Part of a small language model's weights.
Architecture: RMSNorm before each block, no biases in attention or MLP.
Training: a variant of Adam for these matrices, 642M tokens, 4897 steps.
MLP neurons of a small language model. Each row is named by its layer, matrix (up: input weights) and neuron, and shows model dimensions 64-191. Each number is 128 + 32 x the weight over its row's rms, rounded and kept within 0 to 255.
Before each neuron's rows, "fires on" lists the tokens most often at its 100 highest values on Wikipedia text that the model never trained on.

fires on: " De", " de", "s", " S", "e"
L23.up589 [125  97 148 161 174 211 146 179  91 107 116 119  59 108 143 127 158 138 102 131 131 136 150 133 172 139 158  72  78  57 100 169 135 107  94 127 108 122 133 140 105 128 130 155 159 101 126  89 111  80  96  34 183 143 148 117  83 134 103 158 118 135 120 112 142 120 118 169 116 103 121 147  97 135  76 156 122 184 100 100 196 107  99 131 130 147  86 168 153 141 102  99 131  91 186 113 120 137  70 124 157  92 134 126  80  61  89 124 103 158 126 114 169 104 110 107 162 130 114 159 123 126  65 166 109 162 116 107]

fires on: "ar", " more", "er", " ", "w", "un"
L20.up305 [176 159 156 100 129 101 135 117 144 171 104 110 111 129 214  93 123 152 130 105  51 139 143 115  97 155 117 104 177 129 181 128 154 151 167 103 152 119  61 177 105  99 146  87 154 130 115 139 164 120 125 152 158 160 110 175 162 159 107  38 153 109 176  51 158 128 158 108 100 115 130 150 126 119  71 113  75 113 130 137 135 198 130 177 184 111 168 119 105 124 135 142 136 133 168 127 145  97 199  85 100 176 151 146 115 130 176 185 131  66 157 103 126 144 176 103 131 115 101 141 164 137 116 111 152 182  99 110]

fires on: "or", "port", "ver", "ak", "ar"
L12.up222 [116 106 151 120 174 107 121 138 100 148 143 120 113 123 193 157 159 153 134  98  60 143 132  87  85 138  99 167 156 134 169 136  96 118  89  92  99 153 163 194 118 107 146 127 126 111 148 114 122 120 111 167 150  57 143 111 158 130 116 126 115 160 211 144 137 126 148 147  68 123 101 114 106 132  91 138  89 144 102 131 124 181 175 117 112  51  70 126 150 135 162 110 106 136 147 157  96 147 116 128 106 117 142 151 107  96 138 141  68  80 106 121 151 161 165 166 116 120 120 132 180  78  93 103 109 138 144 160]

fires on: ")", "or", "e", "d", "s", " is"
L10.up339 [ 92  96 175  94 144 162 135 100 136  82 158 103 112 125 113  72 146  84  83 135 143 147 113 122 116 135  93  77 152  43 145 159 132 221 138 166 152  86 105 124 148 121 182 164 119 135 134 143 142 139 138  83 115 128 126  98 128 155 192  96 129 116 137 154 145 158 106 132 120  94 117 114 177 111 117 136 150  85  87 159  97  88 117 104 138 112 130 136  81  90 158 121 115 147 146  91 189 158 128 152 120 185 117 156 138  88 144 108 130 118  58 113 103 117 173 187  68  82  62 123 138  69 142 170 128 191  62  89]

fires on: "y", "ant", "ship", "n", "ing", "g"
L4.up612 [104  48 108 162 111 127 129 130 136 127  99 131  95  94 147 169  67 165 141 113 149 215 145 122 116  75 131 108 145 135 129 121 125 153 113 125  94 167  99 225  86 181 133  77 233 114 110 126 125  37 100 140  91  99 133 103 110 127  84  31 118 115 135 112 108 116 110 131 123 133 189 128 164 102  94 142 152 126 121 135  97 192 171 158 102 130 100 151 173  94 135 162 112 159 159 146 130 117 140 131 160 158 143 179 139 148 135 150 163 132 161 162 148 117 144  80 129 111 158  69  72 108  70 102 109 138 138 147]

fires on: "as", "ce", "s", "fe", "te", " sub"
L18.up572 [150  67 135 140  82 148 130  92 185 115 132  71  95 136 132 180 180 149 109 107  89 116 119 103  54 133  67  96 139 118 137 124 143 116 148  75 109 131  81 153 150  99 137 149  69 128 146 166 128 123  76 108 173 155 129 132 110  93 108 189 166 120 132 185 132 138 103  88  83 100 115 133 169 170  97 112 150 192 144 154  68 156 142 128 151  95 123 152 155 154 105  64  43 119  95 125 155 105 128 145 170 169 151 172 110 142 134  83 168 160 154 211 137 166 151 145 118 146  57  99 170 152  99 128 114 142 141 159]

fires on: "le", "me", "tion", "t", "te", "ce"
L10.up206 [186 147 174 154  97 148 112  87 122 149 105  65 117 151 116 190 224  94 133 144 142  90  86 149 143  14 114 145  90 100 148 150 114 215 126 109  59 153 158 145 198 135 128 102 115 132  91 139  73 129  99 138 151 123 166 151 103 138 133 128 116 120 105 129 100 138 146 147 117 147 112 100  84 120 132 134 136 146 120 134 165 118 131 149 166  91 129 103 103  67 124 159  76 144 114 126 154 126 111 119 147 134 115  70 110  86 117 133 139 167 111 183 158 160 117 117 178 167  85  66 116  99  88 128 172 148  86  81]

fires on: "y", "ing", "ce", "all", "ers", " between"
L4.up309 [144  75  69 123 115 143 117 165 173 104  80  66 117 104  97 134 108 156 149 122 113 203 121  95 160 140 105 149 113 218 171 106 171 128 125 141 107 148 122 168 126 132 110  87 143 120 180 117 145  96  93 150 139  95 169  87 118 158  96 116 114 133 134 132 105 134 106 143 139  88 212 114 107 113 110 101  94 184 153  73 127 189 129 132 101 135 122 162 128 157 210  99 161 146 110 163 166 127 152  90 125 152 142 129 136 132 183 116 148 135 116 136 126 167 113 116  88 158  71 130 187 107  78 143 101  83 130  62]

fires on: "st", "ance", "ing", "ar", "e", "re"
L10.up215 [165 139 106 166 125 112 113 114 109 154 119 127  87 116  87 179 159 101 164 140 106  76  88 126 159 115 118 134  96 135 127 156 117 155  95 199 133 174 138 158 129 155 123 129 151 136 151 104 197  71 102 157 154 187 111 129  95 116 113  79 168 172 139 100 116 132  89 138  59  82 176 161 109 178 109 158 105  56 152  70 101  80 116 124 101 193 145 120 139 132 147 114 108 182 180 169 147  79 141  96 141 119 106 159 122 100 141 101 121 131 186 130 150 174 125 136 170 104 159 107 122 115 158 123  95 146 134 115]

fires on: "tt", "ne", "x", "ven", "ard", "e"
L3.up496 [ 94 157 194 168 134 130  85 142 153 176 120 118 138 126 150 119 139 158 175 130 145 145 135 144  85 166 135 159 145 109 138 141 136 126 130 109 114 140  87 141 121 128 114  72  95 124 120 188 133 122 101 111 137 151 105 102 152 140 139 109  56 127  97 112 161 128 102 187 151 118 172 167 148 210 107  79 103 105 176 156 111 119 143 144 178 112 113 134 137 103 125 118 132 103 170 144 118 148 141 141 185 166  75 144 120 118 131 140 144 154 109 126 124 171 117 121 170  70 109 146  66 143  94  80  85 118 120 135]

fires on: "ly", "al", "ed", "u", "ell", "est"
L11.up94 [156 154 132 135 127 113 147 159 135 129 154 112 126 118  98  92 119 111 111 129  97 111 145  94 136  79 132 155 176  42  91 134 157 102 158 119 140 159 138 164  80  73 135 106 142 100 137 110 121 170 159 143 122 123 127  95 152 121 102 134 186 172  90  67 141 138 153  98 100 121 171 137 181 193 164  88 164  55 170 188 141 163 139 164  69 150 121 133 134 130 140 109 127 154 165 127 144 104 141  87  98 135 104 119  93 119 139 138 115 178 158 123 164 153 116 183 188  71 100 161 131 110 153  60 137  65 146 129]

fires on: " S", "s", " his", " |", "S"
L23.up105 [200 161 183 117 156 197 163  95 104 100 154 104  62  69 176 218 129 113 131 140 113 176 182 120 124 141 143 126 135 107 123 140 125 172 124 119  74 135 122 178 144 117 141 151 138 139 144 120 174  93 147  68 167 159 145 124  81 123 114 146 153 111 155 153 172 114  72 130 119  93 123 107 122 158 123 138  96 157 129 126 163 123 122 208 100 109 103 129 165 155 162 109  80 129 171 177 201 130 144 144 119 133 139  98 134 130 137 180 120 115 150  97 118 184 148 112 115  96 107 158 126 100 105 148 138 135 142 157]

fires on: " World", " Championship", "c", " Division", "ar", "field"
L3.up452 [149  82 193 168 100 172 125 116 148 116 187  77  94 154 141 148 145 134 141 155 157 111 136 115 150  93 154 160 138 177 168 150 137 157  75 144 130 192 100 113 139 170 127 148 138 200  97 168 151 154  60 121 143 110 143  75 153  89 140 189 164 106 107 178 170 146 116 139 132 136 109 141 130 118 157 130 139  78 117 130 182  93 177 184  92 124 124 171  94 156 132  94 153 185 154  80 148 162 182 126 142 123 145 148 125  69 129 117 157 105  78 116 147 113 175 212 109 167 126 121 143 119 154 106 152 145  99  79]

fires on: "s", "and", "all", "é", "es"
L17.up538 [147 163 172 146  57 196 147 148 163 138 101 145 132 147 179 153 146 172 112 197 108 152 103 103 129 150  56 131 159 164 119 164 134 146  79 119 135 110  87 138 114 110 175 118 162 103 153 185 167 124 123 104 132 163 112 135 136 150  53 175 100 197 108 114 110 110 136 114 142 146 108 137 189 117 102 107 120 153 113 130  79 142 195 210 139 145 132 167 125 142 171 114 115 101 118 120 126 169 127 122  91 149  69 131  99  90 138 179 128 159 128 192 129 183 141 100 191 127 134 100 133 167 104 153  92 110  84  57]

fires on: "art", " Republic", " end", "ice", "os", " appear"
L4.up417 [161 136 127 134  60 124 136 115 103  77 154 150 167 104  81 155 196 102  90 140 135 107 201 145 119 120  89 151 135 157 121 153 126 137 162 122 123 129  72 145 106  93 114 137 113 147  98 160 181 150 126 131 181 132 144 110 139 102  99 112 153 153  94 131 207 199 152 126 140 126 130  87 103 127 141 128 157 152 155 164 111 174 147 152 171 109 123 186 135  69 151  87  76 101 141 137 132 148 131 126 150 205  83 115 118  89 165 107  86  71 122 143 121  74 137 167 107  79  93 146 208 165 119  97 132 122 171 155]

fires on: "lo", "view", "ea", "et", "an", "2"
L3.up760 [174 137 178  65  72 134 160 112 144 161 124 127 135 100  96 128 114 151 104 139 100 157 117 103 115 135 153 118 154 114 135 131 171 158 103  99 113 148 124 119 159 133 111  72 146  96 148 110 149 100 125  45  99 115 115 111 138 123 130 145 136 166 109 112  77 125  82 103 123  97 149 133 140  87 205  97 162 114 133 108 165 113 146 139 186  97 147 174 167 121 175 116 130 102 195 100 160 134 172  94 125 148 103 101 131 162  98 169 107  55 128 123 111 128 119 142  91  78  65 101 165 134 137  89  45 191 117  69]

fires on: "or", "li", " La", " to", " Li"
L12.up168 [178  58 127 137 146 139 159  99 122 127 138 113  88 127 168 112 146  72 146 163 136 100 117 138 187 102 128 166 114 110 175 109 124 156 137 174 151 138  67 111 187 120 151 119 111  86 150 177 178 152 158 133 146 170 109  93 150 154 158 147 119  73 167 148 113 150 147 107 150 114 135 130 129 135 150  82 154 131 142 124 113 109 136 141 143  94 139 130  79 140 189 178  93  97 158 129 162 118 185 128 140 131  83 142 133  92 104 146 104 116 115 172  93 132 129 142 148  83  66 147 109 130 113  88 144 109  94 176]

fires on: "et", "ed", "d", "mb"
L12.up538 [146 101 178 117 127 154 146 221 120 110 190 130 130  69 117 182 144 135 158 147 128 127 149 173 134 160 151 145  51 118 127 132 117 109  84 104  94 136 128 134 165 167 126 123 186 123 109 161  83  77 114 128 130 153 135 121 137  73 169 129 117 174 157 100 118 138 170 154 104  74 133  54 105  97 127 121 115 130 163 142 126 144 148 142 153  78 123  92 168 100 153  69 133 101 134 129 171 125 125 165 111 120  85 123 168  58 126 109  78  89 146 184 129 141  92  98  87  87 110  76  88 154 146 128 107  87 127 155]

fires on: "un", "r", "amp", "ub", "ar", "ev"
L4.up756 [150 171 192  52 148 149 156  71 149 106 161 103 127  88 144 142 117  74 149 155 168 217 182 168  94 117 110 175 110 121 134 176 147 125 139 154 193  85 129 151 120 156 140 127 110 145  97 177 142 130 175 191 124 190 130 144 123 129 147 166 133 163 152 127 143  98  95 120 170 138 154 131 142 133  97 103 125 119  96 156 132 135 123 111  91 192  95 137 152 128 131 128 107 126 180  60 124 198 104 108 144 155 135 108 137  90 182 141 122 110  90 140 107 135 100 202 101 112 111 148  94 102 138 114 127 147 144  95]

fires on: "s", "or", "e", "o", "ce", "ity"
L8.up437 [141 130 153 149 156 131 129  70 138 123 132 128 114  87 146 144  71  97 112 172  95 126 123 135 106 130 126 152 191 135 198 151 152 189  83 120 117 136  92 109 147 108 182 112 165 146 105 139 176 118 110  94 174 147 136 124 116 173 131 103 120  59 119 138  86 118 111 198 130 103 124 145 112 126 108 139 142 163 159  60 185 121 143 149 130 156 162 154 119 101 112  68  95 123 137  95 168 100 163 103 140 162 174 129 104  97 114 184 116 142 158 110 142 170  73  94 146  52 126 145 162 101 158 165 146 104  93 136]

fires on: "ha", "ed", "th", "ing", "e", "History"
L3.up180 [113 136 172 159 125 100 116 104 169 157  98 196 108 178  90 146 106 139  95 153 147 141  88 117 132 106 149 115 196 124 142 132  98  91 121 156 146 130 109 109  80 109 107 132 105 115  79 139 161 138 104 130 111 179  67 107 154  97 100 111 130 127 129  51 133 134 151 102  78 143 172  83 147 126  64 164 122 117 177 141 130  88 137 140 121 105  40 172 169  56 104  76 117 188 156  78 146 104 184 130 178 148 114 183 165  59 150 145 137 111 135  80 175 211 154 113  72 126 104 142 122  67  80 135 126 115 121 141]

fires on: " he", " who", " she", "gh", "dy"
L10.up136 [206 153 166 136  50 140 163  80 179  69 130  40 106  96 109 144 153 138  83 160 103 121  91  96  52 148 126 145  81 125 158 128 118 139 188 156  49 143 119 139 186  87 117  80 206 138 183 131 125 114 125 133 134 149 137 132 170 122 130 132 143 101 147 161 125 159 164 102  94 110 157 125 145 199 152 148 117 140 133 121 161 106 128 123  88 118 110 178 135 103 160 140  50  94  71  63 132 144 147 124 108 150 107  99  75 148 128 187 106 176 115 172  94 155 123  91  89 139  67 110  98 103 100 130 122 114 127 131]

fires on: "ef", "u", "pe", "ve", "o", " qu"
L4.up764 [133 140 132  46 153 140 165 141 134 139 171 166  61 149 112 118 116  68 116 122  73 140 165 161 103  77 137 125 156 146 115 138 146 189 126 104 108  69 149 140 143  94 129  71 112 140  86 170 208 121 205  97 109 126 158  89 163  99 122 136 103 147 100  65  94 143 115 157  86 104 115 134 136 142 112  95 107 102 105 118 170 120 118 116  62 124 191 141 116 121 139 118  94 109  98 149 161 138 153 126  98 139  92 132 141 121 207 163 128 107 146  97  98 104 141 142 153 111 160 100  71  97  99  64 145 166 126 121]

fires on: "re", "e", "ed", "la", "w", "d"
L10.up416 [ 86  87 204 107 181 158 136 127 137 117  80 106  88 122 146 138 101 104  65 152  83  85 124 144 130  73 122 121 108  97 113  99 134 159 184 157 178  81  80 133 128 161 164 148 118 106 141 165  95 129  81 126 137 100 104 151 174  71 141 154 197 159 162 128 153 135 122 135  78 127 135 141 112 116  93 103 129 108  89 201 155  82  84 146  85 124 122 138 129 148 120  94 149 148  53  84 112 124 189 118 113 173 141 149 138 136 145  74  81 131 124  94 146  91 121 151 106 124 108 122  56 130 154 118 172 165 110 182]

fires on: "ly", "ed", " in", " very", " but", "led"
L12.up247 [164 105 120 147 171 193  82  77 136  91 203 150  81 128  93 125  85  82  73 126 120 188 138 138 152 139 155 114 167 132 110 143 136 102 143  85 158 138 153 123 169 122 152  99 119 105 132 140 129 123 170 154 124 130 166  67 133 115 172  82 142 170 137 130 136 102 131  95 111 130 138 188 218  92 127  99 167 139 132 110  87 158 174 150 157 117 109 119 117  49 168 140  79 101 169 182 133 122 173 106  38 124 100 155  44  74 171  68 148 175 162 157 145 193 114 183 137  68  86 107 122 129 141  88 139 123 123 103]

fires on: "y", "e", "west", "al", "dy", "n"
L5.up161 [132 157 115 113 109 135 154 126 182 148 122 124 109  66  84  78  87 117  92  89 116 156 133 141 118 144  46 160  63 136 130 130  99 121 126 239 170 104  62 142 153 129 137  87 134 125 117 160  98 111 128 114 136 132 206 131 137 173 165  80 171 109 129 124  93 206 166 128 154 141 167 122 138 173 150 113 126 121 128 148 116 120 121 137  97  71 180 156 117 154 141 137 124  99 130 111 134 146 136 113 151 138 106 153 107  64 196 149  58 137  90 151 108 133 108 209 133 163  77 104  97  96  98 152 159 142 188  82]

fires on: "et", "ed", "en", "ta", "ia", "y"
L3.up302 [176  66 110 136 106 165 117 155 120 171 187 106 132 129  79 124  91 189 133 139 123 101 159 115 111 130 166 111 109 100  80 129 150 128 139 143  73 163 164 119 146 142 174 130 169 140 152  89 119 126 166 103 161 139 142 110 154 166 139 101  84 173 165 147 145 115 184 140  63 145 192 122 134 185  99 152 166  60 137 121 109 153 158 129 133 126 130 116 152 199 163  77 111  61 155 145 145 108 108 187 151 113 119 112 167 101 101 112  78 153 155 160 126 137 128  90  84  91 114  99 130 129  95 199 122 110 123 115]

fires on: " "
L16.up710 [ 90 126 147 163  95 175 129 188 135 120 135 115  67 142 148 141 145 162 124 200 134 116 194 169 105 137  92 178 163  98 159 139 131 127 143 201 119  89 101 113 113 165 153 144 171  95 120 160 135  99 122 136 133 145 177 148  97 155 104 105 110 215  98 132 159 152 122 116 125  86  93  71 157 147  97 120 101 165 147 142 106 140 141 175 173 226 173 107 145  83 117 103  86 138 147 124 103 148  97 127 108 160 101 148  92 140 118 158 166  93 151 151  98 133 115  84 149  51 117 140 128 120 161 117 122 208 171 133]

fires on: "s", "cc", "ri", "ev", "e", "re"
L18.up631 [ 88 116  77 138 130 159 138 155 100 120 122 116 105  92 171 162 139 154 115 125 139  76  34 166 162 107  99 162  51 166 156 140 123 174 123 131  97 201 123 125 109 218 147 119 165  96 133 104 160 121 131  80 130 155 121 162 101 132 119 152 137 129  98 156 110 134  88 186 146 129 164 123 173  82  97 143 103 181 178 123 123 146 147 100 140 161 160 129 177  78 192 147 171 194 133 123 131 158 144 128 154 156 150 126  93 130 157 139 100  78 144 183 142 121 122 114 128 134 163 139 167 150  68 114 160 135 117 111]

fires on: "ce", "ction", "ment", "t", "e", "ance"
L4.up488 [155 111 123  98 137  94  91 132  88 155 129 126 117 114 183 141 176 134 125  96 161 123 104  91  96  76 120 186 126  52 162 150  93 188 149 116 125 159 147 139  98 109 177 144 143 151  74 125 134 131  95  90 175 146 162 111 118 165 132 134  67  87 159 119  85 127 141  97 139 102 195 175 118 120 135 169 120  65  94 157 152 155 124 145 150 100  61 113 136 109 115 159  66  84 100  92 171  45 168 166 104 164 131 138 126 139 148 132 133 139 175 172 106 183 132 124 113 124 123  84 141 109 131 111 104 164 108 102]

fires on: "th", "ring", " 2023", "ing", "n"
L10.up396 [164  77 116 191  88 132 110 114 158 117 146 148  79 127 128 181 171 139 109 199  63 169 119  91  99 160 124 104 147 140 135 158 148 108  89  44 187 156 160 157 102  87 122  94 133 137  72 123 138 139  78 171 117 138 146  95 171 124  95 113  85 157 141  99 151 163 165 129 145 142 213 122 191 125  98 138 142  82 118 168 142 137 156 111 137 101 127 131 149 112 113  59 106 127 117  90 103 103 120 162 121 125 191 104 139  95 124  80 118 139 187 119 134 136 114 144  48 122 125  74  90 104  83 133 171 195 124 121]

fires on: "s", "ef", "equ", "av", "er", "o"
L4.up586 [121  77 105 175 121 126 198  87  96 141 177 131  82 124 135  99 187  75  83 104 118 163 149 116 118 141 142  95 124 134 177 124  78 125 122 100  75 127  90 102  92 152  89 112 116  86 114 107 125  90 198  52 118 118 160 132 144 148 163 158 128  80 123 106 152 128 162 155  49 137 144 108 171 111 125 163 110  98 114 108 138 137 169 146  92 145 181 107  79  91  96 100 149 125 124 136 201 120 107 105 113 104 123 145 130  73 153 160 165  77 137  90 103  99 104 167 102  96  60 123  99 106  43 100  92 109 160 124]

fires on: "u", "al", "or", "ul", "vi"
L8.up656 [125 161 152 183 195  97 170 138 106 123  95  71  98  74 135 106 139 116  60 113 112 149 134 100 134  87  85 162 133 126 163 138 139 177 101 186 133 143 110 138 135 107 173  82 132 131 126 109 151 113 109 172 137  94  87 101 148 143  97 130  97 148  75 156 158 134 101  66 144 125 133  87 199 156  93 101  86 104 167 158 123 142 126 149 127 172  89 113 149 110 163 143 140 156 151 123 135 111 106 108 127 152  99  90  93 115  76 103 143 159 173 146 112 196 144 138 145 120 103 178 156  97  86 108 103 141 141  73]

fires on: "y", "ar", "amp", "d", "l", "k"
L10.up741 [112 149 111 100  91 148 187  88 128 140 117 116 109 131 125  95 125  33 125 156 128 193 201 104  90 168 164  95 127 134 191 140 145  90 154 156 147  93 105 125 125 146 146 137 147 119  74 133  80 158 130 198 152 104 106 102 181 147 136 116 173 205 171 117 160 141 181  58  96 103 172 152 133 106  53 149 154 110 113 111 140 177 119  76  95 165  53 160  94 137 146 129 130 114 132 160 137 166 135 147 139 140 109 111 129 121 117 162 153  67 128 111 172 156 125 185  99  52  81 127 102 142  98  83 167 158 168 152]

fires on: "s", "le", "son", "ton", "ce", "ster"
L12.up78 [161 100 155 115 160 158  91 150 124 150 112 136  76  99 102 167 177 154  85 126 116 160 133 100 168 122 129 142 121 156 100 130 156 144 124 113  68 112  80 183 125  86 144 136 153 125  80 145 118 139 136 134 130 128 177 107 128 112 153 137 165  98 184 193  87  70 115  69 101 118 141 158 113 169  63  85 105  96 161 221  87 180 204 147 163 179 147 139 162  62 138 121 147 162 114 128 136 120 101 142 183 165 142 181  88 121 154 119  91 166 116 154 117 125 143 111 158 134  91 152 175 118 117  70 112  85 207 140]

fires on: "'", "le", "s", "ft", "que"
L5.up102 [143  82 117 144 153 150 114 117 114 151 104  34  69 105  82 157 188  86 109 168  96 113 137 140 152 129 146 149 186 160 165 143  99 123 181  80 156 118 115 154 103 109 136 100 135  78 140 134 143 150 110  65 100 133 157 114 120 145 121 103  95 146  89 122 117 155 112  30 157  87 154 137  90 149 120 155 123 161 183 179  95 134 167 146 151 141 140 140 140  88 139 122 105  96 146  74 168  93  96 109 150 116 127 120 106  78 149  88 108 145 149 170 134 129 145 187 202  96  79  97 133 103 125 143 108 108 131  79]

fires on: "o", "am", "re", "e", "ce"
L16.up385 [158 115 112 138 115 111 124 113 140 180 127 130 109  96 154 138 163 103 154 109 164 101 102 162  73 136 147 173  72 125 135 137 131 175 119 125  85 164 116 130 122 123  65 117 103 102 161 153 152  53  99 174 128 144 135 150 153  96 109 129 103 141 129  87 112 147 143 187  81 149 155 176 166 139  86 131 100  53 145 129  83 151 107 149 120 137 150 172 148 107 186 110 147  86  51 137 145 180 135 128 141 162  86 164 171 149 115 132  69 109 170 139 169 131 103 135 181  68 158  77 137 169 105  92 124 148  69 162]

fires on: "ed", "ic", "ative", "ated", "ar", "tic"
L8.up111 [110 102  70 106 163  94 160  96  94 127 195 137 151 170 107 121 146 139  96 139 126 187 171  95 169 132 134 102 143 125 135 132 159 126 169 138 125 151 138 182 130 130 173  87 154 145 113 102 178  95 138 177 139 106  99 111 190  97  65  99 164 136 113  83 116 120 128 126 101 114 178 131 198  74  85 142 126  99 180  82 135 142 122 123 212  88 111 184 122 112 133  92  98 114  96 145 149 194 106 134 130 156  90  99 141 117 116 170 119 168 173 203 108 188 175 140 174  66 101 112 116 105 126 124 163 112 151 136]

fires on: " |", ".", "s", ":", " of", " was"
L23.up198 [115 165 173 129 139 150 112  69 168 109 152 140 136 122  94 185 159 170  95 130 160 104 128 134 130 103 123 146 133 101  72 116 168 122 144 109 144 153  98 128 114 103 143 174 142  92 166  77 196  95 183 108 187 201 101 144 133 169 137 124 161  90  38  88 169  94 144 173 118  96 106 158 175 130 135  91 120 174 117 162 155 139  87 204 140 178 123 156 164 162 170 126 105 118 164 150 151 138 149  79 170 146 150 185 109 139 163 206 117  43 165 110 108 102 117 104 137 157 119 158 175 133  69  81 106 135 134 141]

fires on: " ", "ar"
L23.up726 [104 158 158 159 175 126 196 105 132  90 125 136 127 126 171 146 148 155 117 163 130 124 206 117  92  87  89 139 148 118 190 195  74 131 172 114 169 121  90 128 157 110 144  94 133 108 104 139 170 115  99 130 149 143 178 143 124 180 101 123 146 110 146  94 157 138 137  69  35 115 118  83 163 145  44 118 123 149 144 119 107 157 113 157 139 169 145 115  88  75 153  82  78 100 160  74 134 108 133 125 184 184 140 169  78  65 175 134 108 101 148  95 169 188  58 124 129  90 124 131 191 133 166 102 168 126 134  94]

fires on: "ated", "un", " known", "pp", "ed"
L5.up23 [105 139 131  71 111 127 127 130 137 139 204 134 110 172 187 131 156 146 159 109  79 172 115 183 105 106 144 108 113 213 127 137 152  99  64 164 123 202 155 189 108 187 151 134 112 140 118 106 136 157 120 114 141 109 125 132 168 165 130 155 141 138 132  93  72 114 144  73  79 143 196 113 206 106 184 142 104 125 196 176 151 118 102  89 199 120 149 160 137  55 135 138  95 139  84  86 179 139 135 118 146 205 133  82 142 133 153 122 106 120 119 146  83 166 148 129  96 133 102 146 126 117 158 108  81 133 130  90]

fires on: " South", "west", "east", "al", "en", " North"
L12.up92 [124 138 122 148 131  98 120 126 158 148 152 142 106 106  71 130 123 136 125 152  82 117 102 120  97 166  54 210 136 189 130 111 151 108 137 182 148 148 120 114 144  75 166  84 116  78  99 149  98 117 148  97 135 128 122 138 175 138 184 133 175 167 184 164 128 115 133 110 143 160 154 108 118 168 143  84 145 171 126  89 155 150 142 143 210 140 110 136 130  92 156  88 146 122 125 136  90 160 104 112 208 152 103 146 136 109 149 163  77  90 170  88 151 136 130 168 163  79  82 128 149  82 139 162 190 111 183 151]

fires on: "ri", "ver", "ol", "de", "chi"
L5.up639 [148 110 136 127 173  70 134 139 111 156 188  91 110 139 133 158 149  64 126 158 168 144 141 114  94 131 124 118 152 126 197 129  90 160 170 123 171 103 141 102 121 148  74 135  97  97 139 116 143 116  91  60 115  98  99 158 117 142  92 122 107 111 105  63 148 152 191  95  14 124 149 135 101 108 146 156 108 119 137 142 127 145 154 126 169 109 148 153 166 146 111 121 134 134  81 168 143 138 156 152 156 113 124 116  85 108 106 165 148 151 152 194 148 159 100 151 155  74  93 154  94 167 143 156 125 187 142 154]

fires on: " but", "ru", "ed", "ra", "bu"
L5.up91 [ 86  83 115 136  82 122  95 126 171 151 193 131 146  95 154 178 154  72 160 103 155 158 155 134  91  91 126  73 174 132  60 124  78 175 132 139  87 145 114 120 136 147 125 146 135 120 124 110  82 140 118 144 137 125 156 146 181 124 106 160  93 137  56 104  93 124 101 151 135 132 177  67 152 129 157 102 183 152 151 200 146 117 179 151 175 158 116 144 137 123 142 153 132  86 174 104 166 169 172 168 105 111 161 158 123  71  68 128  84 126 109 109 154 160 116 124 152  77  72 114  70 121 148  81  79 134 158  99]

fires on: " |", " for", "s", " with", "e", "ed"
L20.up173 [107 119 170 131 178 176 147  58  94  94 174 130  87  98 138 133 117 122 185 174  86 142  80 138 152  93 117 162 109 161 168 127 186 107  81 142 133 187  97 125  98 142 170  87 192 114  94  95 129 115 157 109 127 146  97 122  94 149 171 101 137 108 144 129 135 203 165 144 149 129 105  82 180 114 140 114 123 161 149  72 125 116 145 171 124 208 115 147 148 122 183 100  77 188 155 123 188 114 127 137 192  62 134 128  62 172 177 168 116  69 153  86  91 100  85  81  83 135 107 156 128 109 115 157 200 151 160 173]

fires on: "ing", "th", "en", "ring", "u"
L8.up456 [121 156 162 115  94 128 104  84 130 148  72 153  99  67 136 152 112 112  72 155 108 164  78 102 103  99 100 126 126 108 103 151 139 127 117  68  86 139 143 183  90 103 125  98 123 126 112 142 113 113 112 124 102 215 134 140 206  94 152 127 142 169 189 111 151 119 141 169 139 146 178 124 162 134  95 114 202 134 161 139 160 116 189 151 136 153 144 153 134  55 163  90  59 118 131 111 121  43 122 105 172 108 150 151 108 111 148 126 126 122 125 154  56 101 121 121 114 135 143  85 145 118 147 121 145 144 135 126]

fires on: "ur", "en", "or", "y", "ar", "19"
L10.up342 [109 126 145 110 156 150 192 181 138 149 130  94 100 104 134 112 155 133 127  93 119 172 101  99  94 111  95 164 158 140 153 150  82  95 162  95 128 142 124 147 138 146 161  63 125 124 117 109  77  87 103 171 175 100  97 127 195  63 132 172 179 143 115  76 133 131 192  55  86 140 108 146 115 151  83 135 144 107 145  76  76 142 154 137 107 107  91 150 152 119 174 147  96 140 141 109 148 171 111 136 159 127 153 110  83 112 181 137 132 118  95 172 145 142 210 177 148 158  61 123 114 120 107  80 134 133 145 152]